python train.py --n_layer=8 --d_model=256 --n_head=4 --n_kv_head=4 --head_dim=64 --d_mlp=1024 --vocab_size=8192 --activation="squared_relu" --norm="rmsnorm" --norm_place="pre" --norm_eps=1e-05 --positions="rope" --rope_base=10000.0 --rope_fraction=1.0 --qk_norm=true --attn_scale=0.144 --bias="none" --tie_embeddings=false --parallel_block=false --extras=["capped logits"] --init="normal" --init_std_qkv=0.0447 --init_std_o=0.0112 --init_std_up=0.0447 --init_std_down=0.00558 --optimizer="adamw" --lr=0.00181 --beta1=0.9 --beta2=0.95 --weight_decay=0.084 --lr_head=0.00657 --warmup_steps=227 --schedule="wsd" --decay_fraction=0.882 --decay_shape="linear" --final_lr_fraction=0.1 --batch_tokens=32768 --seq_len=256 --doc_mask=true --train_tokens=196400000 --steps=5994 --dataset="wikipedia_en"
MLP neurons of a small language model. Each row is named by its layer, matrix (down: output weights) and neuron, and shows model dimensions 0-127. Each number is 500 + 50 x the weight over its row's rms, rounded and kept within 0 to 999. Numbers have three digits each.
A block is one neuron, or neurons of one layer that tend to fire together. After each block is what it responds to, as a language model described it from the Wikipedia text at the highest values.

L2.down11:552473452574485419633553610468529583513531508592542476492569433567583547587539396413548561519612547468494483514398507445524473418524441507516489538462526492504405570494456463473447478457468466524518524535562460431550544534636509411469481594508531453523441492491490540518485534427409515428559514483506456471467452544401441583504439453460534459568536513496497590511563473445543558480428
L2.down71:448540523400527486534463467541402536504547516535452474490486503538435468469459506414545430514466531456518456500502417416528515523584451434454450523514516459600506491549471398522550404459544518580446444450443610426423441543586552508489501587579517512483433480587459588521629406488402469555475491434517463449480537502484406526528464509458460586500434473574505574509551565432468514568476
L2.down269:413557496398476456518427473481489593542414516543532516437514489495517440523499507484503472509468502429383451510458502513436477442499505614482543551438555486573594586499416531486496554425468484459446432550458480554477388499466519585531512462526453528465458570486475447464475412479489500469573422467490483484549543436501521545484518416601554478475548524490535418579515466566527583534569
L2.down283:526513488499519541594471514469529480500525551495549472518519540547588422475495461433581420504570520509493590479601497482532518452532493461582458481568492576366458449508496545548461516464513484568487582467551487591546568485548498507559519432537463422415472509484410572571467462439429517509466489458583494359452551451530390461474530622529519469471519417560456472501574416467499509596476
L2.down315:436565623472522523384559504406521438508463470479525386559477473422478525545542485454423591483580543457507419464478443524509552434496458542554416491524573490464460491549411493506512522518476509457561511453538475407528533481476540468525533422487412414380432551540427498516508503512416571445393452547417529494535601483532415401499516510540473554500506500551403527490526520545529596481461
L2.down324:540570563513419444486572526494544440507520573622505517540415531473584510444450476485543492579554545502412495512587513481456442447481439507569492488522556596549498462566489487496482541546604551493526508589564484551564482487597584516543445542612431454491434586479562508538513516462505448405442525511539568422517505482468580533443503482441414481575548496482532471461437468527474513575514
L2.down336:532595436473449478495610472483552534531448595569409574607505576576501447604524544522495488520549497529405479484446520465619504539489541505586569512564444379432541509475445556564576504489554490540460456496457433486522559548421477494539536415479465482544516506518523595533668589511456518510558461440532403512537566543537544463404555488526574425482489516393476465545521465534528566468447
L2.down344:485485581501506509558442463449521493429491576416532381515416445448549430434502524452566533581520564550489566388533512494527490438545541466457471535498539519431514470507553521508498517535509496450521483495511451483549531471542411435535468589481457539519500551562482443510534527433466492509485523513501440388538527477418519448483548514569454490469442491485479492604460497545459619475407
L2.down491:598544498418438408489561483501575453503498556385502491465442488511407434581462561449568578498489484534468496458492503465405464448455508592484500528516454474487538503538452441540469558542536494565539468527532519439554524499386449480530483482457475540448526535522521467636442409463453464339457423522531609490582516434458504553551432544478459497460527495514449434566445540420442560438517
L2.down664:498561454488506515524490465501553494565511489422461545488420496548455453591489584456522572480532479524437517535605416568559496425452484545479393509556459512571483504586516468476535474425497447483531518471514502498521535521498431427407460469498496451441535435543512466497557609441422432480522532460531526534624530534504474532520473514498405385436531452472545535448467509531549556456620
L2.down788:498421527451573406586461522551486501507517525515539553499536560534412435501515487514512518578614440583473460488567409511521480559517480470455454521533540571477590516500500494559520458425495564597523513563482472525411494459458480425430478573421415451524634444539526407509477519464563496498556471489426412599561575589529462497443582519505516508548504506473469538618547581566560506539507
L2.down826:417542560582424484527496431494492533500449429516437501524571512482531394592456426433602500563619526465492421534491462488481562502514515582467523487491446404462442619457459484526566510475483540522508517522526401501429471523411536524567510532557546491488532520494457484532597524422564502497527514449455498570527532539494498602480513487456476439448593478424480475518581456534503520469542
L2.down856:533510489529554398547466504478465529468355487476539501578559519489487567473467453462476519542622504499448523470556469468528533521473516428415536468482509482452591549450439463576558490427527443431480560416507493450517518437507488492466527536619552439450506533518525457569478527372402464583561517453420451464510571551531568505504464528570510515536583590496549546460418473516497476519487
L2.down925:535460437451501537520508474495482500508519513486508509475422550514453533590593512519408548563558475562497481465455404514511494522517502466489413516467496527495487571417584536582538529509534460549573507472517504482469573532404503480383461566485511536449475528525432468494490469590467529461539457462480503562524538502587498469300512502559479528499446506530485503572418490533503538485541
L2.down942:556515467521488426564529460498488469562494502516556482501543497581555527467489534418491442479476535504460531456512556498504409404511438402543456450397504495528507525552447486420487586510487461441537594537549515590413515495516510550477457448525536540470441521438400495503491547493557555568530560590540458587533463508646413408486528552543584505449537450498420469442436377563583583522556
L2.down1020:518479575555466560503538464449533503524500502440514488464502445515471465463444428450478547562523492486486549555509493491538592494598507447533485512510334419486423535483442509532515483471391540546408524512510557477505506491578519551562475459519434617522376529512484531528480444522584555511558571509527543517477526519581417554565513497563516442521469574496451515392563568507545470540469
Responds to: Capital letter after opener

L5.down801:557461495466557530542558501428516515497478505559496489524476446492530515435471445477452501477547398487456500498486477548557565505574459481530518463506611477589438581501417495577484489546470405416489498501504505436531521490460552439531542514503398491566526490565504492519440497490579589484503521443383449524474539603477429572508641518495493531451478525507489508462583449517495497494476
Responds to: Split-off initial capitals

L2.down6:504438500515363420484513427418467456485458585469562376464525436583528509555456472528535467491421477491473515459480538572454572514459515517505540486436464602418587538513537486408567536554485534486454607493549541527489582551511524583487449562507595481416423514456524567532525513487483549432532528489452521525549476452526466539577513466408557529528549513527464422436444459523507479521497
L2.down61:471503529466522510399481537458474449571478509423501394480546522563586608435506478444541573527456449550470438417597461474505529528531358527527485504447388434534584528541459515472447532443401492403412429464495482509583457439493443449492516520484540494548534476494520543529567483506398534481425594483493575518454552531524549485514455429474426443444456461534512518456444467554519463461482
L2.down121:413490507527501555436565492536606489553485589529567494512475532476526490472511571383529409467526409596519527413605521477584463538533488573518489537543544570450473391461525571477511526479552463446487544475445480444479547495508486525467491460571573531487515489533447577507529598510537479547561551434471559390483503508436455488545419506497544529404521532537520543497488359500484584423471
L2.down134:502462524462526522483386610554479434506508430513468514554531547466612597556675485514508586445579437511491520459395471456418503514382510463486505450535513454571535404474565565493503353480666488475515471537489523566498480500486525474478454537558488532478519543591412499443471492589471484649488487552456444537508454514571511465513429512483520489534542385519466435510493524557451504451500
L2.down161:470573488469453525497443452465654551536485562624480474540485407509499511536492532532513513493478514475482459504542481531494549370420529455433524486575448491447530522490462428481524439514559592453500461534432551477466556434522500495455531496465463492435454526577537439564449481535494514490380441482478504420450425515561555522604468560411544694507557510530547518516453500501574472389522
L2.down182:583374495499523525478514455495466563496501477427544511554541520442474445509470533492468454530462454588508497486506513479598450522563557493564558453559486554437507437464490465579476512563590618487461522431545465443548450516509489517479522470552516616446479445460484483540567604562554575550596484430534471479479539481461585565443505470502537432452504546441484593612460505473507479502421
L2.down276:486521411549476537474444471556427525552450590494469478429491473556486531458546455443548398491559497536442482457483594458575508569565494577504482534402530512439539566531527408584472536440498483454463515591473414562575401493555445576595517498503460428484486394469447395449515490471478532450484468524591512535528605505517500520582465521552486519453481489596521556445415411480526480512457
L2.down357:420484509452519524493429450472486462513488512554575505420495561510420617579584500446557539562486446494548494465578528483433613455429520503479441451449520507473458540463495530391535533438555499493488477570461480435498482529390478495508416471458456492542511502469448528539472483534537492461532581453475548383544548603471490494493457499478379568439445460524544395425498415567479537558512
L2.down448:489454478490578430518427515502404418500443548476581488504616582462478553528466445553633613472548521609520514545490556449509535482468436511441441526554481433558525508507532607516495477434506470454537565581534470489536414479489468432440545445525568445513549467473422599446517385526574554582442519475469426428499477486491412495520539579471452531519517500540534477559487556478497434608463
L2.down543:501508476400444478450410464471452537466567470508501489524488528495453572496539598505538477493465434477491468498512542521449397610375465519497459553505504614552510538538583459474579566471603471492513426491478549484451475425502466383405458551521538440562593524510545518577624484502492528463426519562528486520404450482476518474453504457518439479570420459537462523571506454537493486500567
L2.down546:525440534488461518531490458411507479497454514529466516398504541473551560515476456485556483567509546517563532523438508555447459517435476558550492550553469592524547455578496505434450477494542505482537421528502535487505472479518567451578491499533494396495447498491446525504516563447423439577485565500501512525514394608523516456483438565369388578491433497605492469492390432503469441468530
L2.down679:426443503469503514432419619448474541478591509536490488452496526520466554532544483497474406516501464469433498603492551551467579588498476545662549538458486465518474463504518541507518493538569579462506492430460526550503492531468550580460502582469546540486487553577423482557501470458538527441542528411484555564559526574419428495546587474462472543471499492495497498478488508535516494456593
L2.down741:443429520552491441519424509585439521548472470535533535412488463461475501498515476435529534432423416476448535496518525560537487468415513547454469554573499531525618484627551590444412557546538483550493471450476525481529541458484505543542590529472597538521560534601512577471552495543530460497467541479456452366586503434487543526517467481492470494477497499514518418441490489503491609540531
L2.down864:544497621537461487569504569557467482464566551548487475547454478477520512449550506463550476522475578445461453458519530596502481498478669513495469528511562537565543482567557454496511455432613562518483468533424497422606474513464555474480437523526578427395526419511537493505509489405475470451500584527477387469450484524525519391507511456486465538512428481502451469484568389500526510495475
L2.down935:439390592531493388554574527453567539468475493509496432471566574436540441553544493513545509503467523535524498514563496503499453418452484563501466441506438605500510494564515587584510502628538566539541589469542524437559451443522482428439534527412570558498565466515479534474460440417508517450536483428499506472551507493480512606538454439477473417457441504466519525530525496523512499503453
L2.down1007:466470535481464416445463575450476454469532488485448556536470485473472607409502482533498541522473497421502505386472459507484489490396496484472474556430534510471560423451536571503402519566533481527447560420508590454517557546504453494509424593470479466520526505542507511428487455611502508508414528625450623508534471501545499524589416493475463517449457545593469489522569469513463425563591
Responds to: Word-initial fragment pieces

L3.down305:521414461524501462525479587491545489471476478463529461442589530464528428556543579506535544550596495522455566480427524589483583540485412537472535504487499546515583444489543586535564472447590598500508517494455467454504440465518474387407529432476481561439597437467589519482458552455507474550499524536546418507418500468539544496491550508521505531486466394499479484514599476513504467602574
L3.down337:417577522479511556375477541518404550492455405467514414488449501420466547536444467479523520529480469552542610519500554488511568516591504485568508429467529447507440352522445533592523592468488353523529533532522516578510473455492481483536636596538472535508434502504499499554553498513538502483519526517601504587535494522505479553575457476548533496471539520420495474358360598506453559507443
L3.down513:537545424406552531549443523481417419512524518463488475424492544467528455554496493583516450461438493497453506464546511445523475445567567477597470493542481527528577471508516572603540523569447502493500484487501507496427517502491579465532425574508455560465480557437416518502508475503498564539464532536572477514523495539490480569523524438501457589499498447495463429418501427553497537466533
L3.down985:493482560430521472538558448505441482483494640418497483479443487441396528485475443472451528572453533500576560486574475423466534584574464591517579471472608467511472533540496572462493509444567479601433525458509556564464477566491515364525593458474539383500463645442501489607510470504497476549510522384665502530519491494555616449489485552499499541485530534505452524519572519537513441480491
Responds to: Mid-word continuation fragments

L5.down822:505587432489551453472467472582514473464508522474479467513419503438486509526491527483537555548560503535495336406546468530593480491450547409531511562590580415465451564459585486507411421520543486437532462600505560510507425510504529526604540457494470461455559440516492516459497492483483499479517495443472470504563501521407486530488543417494491579491552362517582436450500433415491461491408
Responds to: Word-initial fragments after punctuation

L3.down123:519514465546457442541455592436457543584438517453523528475536444571534571519532433465526578541566535461488527442422582450469463407547461462537468512484478449472466523484415487529554509462551492470486481488508513431561556452597537472447419578473575479399458490474500555486504505428451544487566478531426442492458491505431457576436473461524514491456532473529521598497571469513578558471451
L3.down145:507552572544449460400465504458486547546475592478511490574613407526482562496498455446451414378506507392530494447481479436358557486483472493483481528504510532514536485505448444433504546463588580445497466508450451470474505477550524650485436505523566533428390486492526508470544543444496448503469458519438584539456443336484496498548528585468474495515533525492437511514522532543471435524556
L3.down283:455493449522496527540496486487444542554498530411442492560489518463510455522478570488546504509500496489599547470503515521589442530538550539434487417458543481440494511401543386509545473578490409461519533413445485471511533484492485504547444479441601419539467546484388462515483614446540456564504473464479437582466468555493561467511543534429482510520556505557448519572453508440519448472500
L3.down673:598574556522562513453508461481533479559619463537522541538437483491483494485513558540496487554532606467450529423565488553469567497473456484436480347436467547437490466415490507513498587475443520496407500571481494480512551392600474497504470499520570481569544434522542562449532517380573490469540443495419528517538507496502473505533626517460510483505581427404457534453548412450554570509486
Responds to: Initial letter of names